config = dict(
    num_hidden_layers=22,
    num_attention_heads=6,
    head_dim=64,
    hidden_act='gelu',
    norm='layernorm',
    norm_place='pre',
    attn_scale=0.125,
    init='normal',
    init_std_qkv=0.0255,
    init_std_o=0.00385,
    learning_rate=0.00105,
    beta1=0.9,
    warmup_steps=554,
    train_tokens=321700000,
)
MLP neurons of a small language model. Each row is named by its layer, matrix (up: input weights) and neuron, and shows model dimensions 128-255. Each number is 500 + 25 x the weight over its row's rms, rounded and kept within 0 to 999. Numbers have three digits each.
A block is one neuron, or neurons of one layer that tend to fire together. After each block is what it responds to, as a language model described it from the Wikipedia text at the highest values.

L11.up28:507520514504524493509500485491538518525513469504530489487479501475518515485504496517471513457486509530505481484504500502577449468514496530516488514485466501470490487470506509520485545505512555511513489450509499521476483512506491450479551514487522497512514507507477488497446504505487459493483503482499495530469532464502495462481470497510460515475481452499579512552477480551511463481542
L11.up236:413496488532472470495487507489513453510502480544498512532472499496478439512493472509473455478498455516521462478577498506501466505474490510498496518507460504500555483526500537545526533534545511501498534496515449480561493499463536485499490474459479495505533529494487487544505497507483517501512552509503486487542512490488497486500474497527496518481460509474531493520462510528506467466481
L11.up441:465509488512473485517517482478494457530493504544482513530465472476505517463471482505486518465507502511538473497491475499551467519496489515507504532480446493494500469487513497526507469498503514495508516505504449539503470466489517462510523478553535483484451539509526481528510505517512537480518514489500521461498497475515502503499514455496444526489469469486508495554486513530468480484531
L11.up466:546494504518467518459536491459488513461518496503530481506480455488507533484495500523504480519489497514518444501506505475551449513520489522503512539507482507483498506491478446517465474516548549476491537469435455510522471491482496498513547486509509500503531485548504506530457499520501492510538518480486522491465510484500563477500483507486485512468506522458505482539488500511457507487548
L11.up484:500522500490476525516541494463543497488502492526526443504461526477488515514493512500516527494496469548486481507501500517545445500515486532532506532540475504491492461484491506522539513456534535491550475473470435514552491497504519460508504544506533478548511509522497507497492526484438488484504540498500497468480497491486476479520448497515470516531523458507513538509435551534492476429518
L11.up817:456533534504506530528499518508500503495524520530505470540478504465487511464521522493483500495492472524565477468512475522521508489517490501539519521537473515483497500527477493488505502506493523469507476478458511490527486505477482485457513517474494503506523479527478544506468524511473518505497521475489504463517489488515510441486478524485492518500447513503490575508478533543515458485520
L11.up926:511492511554510509470524507489465501496498516507533464483475470474488507518504507536544520453472498558558489492528497510539463549494490494489512519496444497459482472491531532502453504523521518510490532481504460549540494527505506436486500507524469503477499493507472495476493507542494519492496498449473487482487494481489520510517513507487485535507483493478524480522471532515500453468538
L11.up985:517504531536464487506469495461506520482524517506485522478480540479521490464481530483463540529494530523483490498472530461528457482496487481491480519531484501463576500525504501516493503526483546487511496470500490527476465488493500494451526498490481508520542515554540482507502519521449521466496523475496494486493489481540486442535496513513446517501466500456505545579443505562483510493532
Section and table headers. Word pieces inside Wikipedia section headings and table column headers, e.g. Source in ratings tables, Album details, Position, Biography, Reception.

L7.up1158:453527503525521472544442490479475486493524466524461526465519546485525511452479523471493503510547520511534520486541484514462445496491489492497555537522498490478472526499484496497503567530539504525498475474510462542503513518495487485508464495543473510524462524487515530472508478510517484497490487511461483517535492487494461464509488476510478497536532527489508486456482503481485511488520
Verb stems before suffixes. Word-stem fragments of common verbs awaiting an inflection, especially describ(ing), found, result, produc(ing), affected, and colons before quoted speech.

L11.up40:469522510511477500473526513487487495538482516519489537437472502500518504468505502458497501513467524515496531488525516475490442482519486491531510490513530512479521496542495508522487512505525539480512524497493525503497498512471497493468541533512523465494504504468531510526502466486497478527522516502476461520507505498525537537545472518481476502500470520506478501499525506497479453527507
L11.up175:516489520499488485544502506520509464548558504466467455534496504539479462465501530503474507524492531501486490476484553516492526465527484515498536512496483500478498465532479492505518528543508492485489466475472483549471537467523524473516489515514481522473494545503522493437506494509494483463567482497442472518529505510505459482524478480527411502515489512536480521511537451484556494474523
L11.up639:496497536507501495523518494525492464537501516466489508496488415540520446443520532516510529495494496481510527480469539484498521454491482495489497503506440508484526484527470478453495531534512493534493461531489483498520440488443508474468505539513509481515495483514538518456503494485490526506521489486431470501541535490518471508562513453494490516470490488493502507508515464526501500484521
L11.up830:498507460499466460491508498487461484507473489482509513449507488501487485489539498473452464537531507499519522474498495485458526503530488464527512545446510519507491519471514467499528525534523484515512504480469512525487496502474522509496515526528480518490476500518489481486513506531563460540523435556489498444506485549497519477517508481517482505481487513527528503490487522512488469544506
L11.up862:551497508511470503530506487514492501536479515480501545452516472506504453442463523491504475528521530483521538472500486524478497480485484505481555504509493532503532484511514511511503517510518478527471490479494452494503528470507489487445525508517495487491479497486538472465477500527514484496538481541466525476519531524500493526504500472508412522526476528512496467541496452508517509517575
L11.up1311:502492507529499445480467492531514471477507530429512522496468469502488516475477518497517486502572521518494544475462507522475524510507476479504525512506500509463473470543512522497523505494503515518481487495526428533487515517494520480506534524491467493505498505503536501471538500473506506485485476480426491521541524537537472507559492489531453512543472491464458488544513474529467552514505
L11.up1371:511511493496505465499497471530505502495493470493480530448493481556485520439527509536473524521541464457484473468484545483520482508493478525523525512486464521510470454533483522504474527498542509504500536475503514507532521456473516496470524487488484508486517530495515496459485507481516476477512481482533460483512499530556471493474456534496442515481488488520496492538503516484460468481531
L11.up1372:498489485506485490530471504482487484523518531495492554442491446507513507485489529464491458480452545512501560523507491488511506520509485472486476535547512516507486495530506552522493554496527499516496501512515522521449498504488502479496455522492514501502516515522551503488536513494463474483524508479496491514476502551471497503504489497492484518485493501555476498507448466492487519511528
Word-initial fragments. First pieces of longer words split into subwords, often verbs or prefixes mid-sentence, such as em(bark), en(abling), min(us), man(aged).

L7.up690:544502513522473522525529490470524518500523507478521514464505486525507474514490517530512499473474518471503479508539484481504467528512496538511483562520467502473556517502511520515491508495499561504456533500464513528511456509442508493455509529504483498538505477498475508520494502521466469523524522456490527480510458487490539443502518457498462508506496516483464490483490529545509503501558
Line-start label words. Final piece of the first word in a new line, table cell or heading, mostly infobox or table field labels like Density, Kingdom, Team, Schedule.

L6.up214:500545530500498518503523512518500531476489501451514496483497477510553462481519528502520467536503502476503559476536492476496491537519485494484526572529494503478548542512485495519465501552523544529523542498471501522496472506457504496482503490487452490520487460505492505504500515498492476515509497457539466502505449518509501528483527498474478501524462531485491532486477519494500501471543
L6.up348:522539517514498525492480517502514504529501426507509523484468500512519521515546547495535502507458500517563549495533487532508461502496490521494542545502493499501505527499512496502469500534563499503479514446527503560478460492511474486464511506506465512489524487512499527513481464529501506520541529477527493528511459486481496469474521490500404496515447491510509481479446524528507481455517
L6.up489:495504533479491475496540503492521502556517442513511481520468517477505495523546498492508507516499534510513467517485498512541533484494485519529501544496494509492539535501518534513510473515461557477477517482502485526500491506514541488490491531472504499507474514513489496535463453509525481527493528490543468512500468495523521510456503465502481507495480483516470501480490475538465474488492
L6.up743:485542482518478527473523515471474529500506529506506518507476489476538456502475531483542518469486502513554496477511452457506466485489485482507456536538511535474516531488490535508460465502503565491504538484479487495494487514487500503472501521510460506532506491509508515518507536517473461503506524489488487498496504490449525490493486506485448510509506526486462505525509533494521467473530
L6.up913:468481485482499543462515522484512531559530487479518514461473475496484493536472447576513510464525498553499492471472505504487508515506516506480492531567468507468526468484485478561479494527497479474508483485503499501501457490550518490462483504479463469488535529508494515495510469501525527503527494506465510469513488510467526501504501477538494492508501468532441497486499520483491504466521
L6.up1051:503547492507499496513515493457486499553506468513561485487483473483533490487487524518532549519507466484552507474524501514504514515517489559492546544509469496497538488479481531516502531515503493509467469493497506559496467506538497467486519509501491512543541554534501548528514475505527514487500503484474509501531476500498501493478499440487432520523469489510506506496462507562490479488506
L6.up1088:496515526526489517517473511499499516503505522480508515514461480474535496496459521514523482569476533488519503503566475508505483544489487473490488546505464533485486496512483509503511489530527585507521516462508495515483510498485516499467472532471459505483538516501428495529488506519480482496526532452493503504494488492530538479476463520514451502516473528494488504510453571501517490495525
L6.up1446:524546524526473505501486515507474494532481480515518518494496492500528525527473493517538480519441514530501518510517504542474496492511492466524500537493486514488453528474514523505475487515549540484482508463522500559516481511515488480485503514539441497523484522550475488469486512534525533481517502500517516488488496482488500460504525499536482505546519505515494484472472485520493470512541
Structured field headers. Column headers and field labels in Wikipedia tables and infoboxes, such as Years in "Senior career", Votes, Date, Time and Apps, plus career in section titles.

L6.up439:523533512601479437502474520495473495500543464501462523506499496506512536497531505472479473528508486493479514523523495486494503495499501505508510496444393487487483505499508462491482494515523466488493473512507525515486490496451508500506509525459499517538519508497452477540532520517515480487484514496498506483470514511537528454486489534507523500473491534510546510533497537524544519530494
L6.up443:470522493507523510476476475510507501545559476507531510499488471567505517488533531473506483501492498455527464508513482497519494452488500478533499519502477529454512513488526465496508504546495515540505509514481472537512478503489501466493521507488503532532478525563484532465523521493480532493518469504533474473490471522487495534494504506519481518501476502486506523490440473549506503502528
L6.up601:483479489523500469519499521484508490528547532479497480476445523545475517464507520485491528473507480557500483493470520550535480535475482515519574501509485508480488465497516497511497492521518480494520505449483535495482547496511473487495485497536516498486503550479567480483520557490477472497551519515496477509438521511498475483504469494486471513573464448493495507555489504469492524506519
L6.up618:498478478492550499471543493493492471532509473505545516500507520552527498567514484524495496491487483487514487509520506534510506498515492506524514517541499517495517489526500507543455492523510524475479539495496518494499467461510541463485480504481513489506509538515477509503497483471543474478491486512492488493455501519504494509516471425522474524502486461481504511506479472544489461523539
L6.up776:524494517466511454497493495504543497531514502457533524475466505523487511472532496488524550494548465550485510504510529506561453504507490533518523504499452521507491453481489518509477495502511495511520489468486495533522531455508499493447500478503493491499528542497497527467460487444480483523547478503497488512510522496519490498469465527487465508526495485508508483525525492481522455499513
L6.up1246:504545504545465465506501518517504506486573535468486479512499523491523484481510481502493433543480527540500499526494492511485491485496497494494506511451450511469458495488498543491491527512516517506538435451497534529510504493454535498516504475492467503529508503483471496522519492523498497480459477549488481503478523534531558477498486524517521491471539550493494510503512537529512492476481
L6.up1248:460479489470537493479564486475493491523496477478518537455495512540525511528518482506524500509553482445520509494537517546512468466504485514496498535551500530476531528538515487509461485517525505493521525500492493518524498472500547473490487499495524487514483500513512520484526513480502505499496455473498501513470456505521500503495480435505478517498492481533495498481466490546479503518553
L6.up1402:478510475525522417492478513489444490538498509504495477495405441498505570503545490490501475490540510490472574510516494464508526498500501534482563504455458511495513547505503514495510509509524511496513491506508522512530504522493509509473492518526512501502465532497516486541562492519515489525487487491451500510501503537485527465489491521492503504488450511508500497533484559472483495523514
Incomplete word-start fragments. Short opening pieces of longer split words, such as en(hance), di(acritics), voc(als), ac(claim), and Romance de/di in names.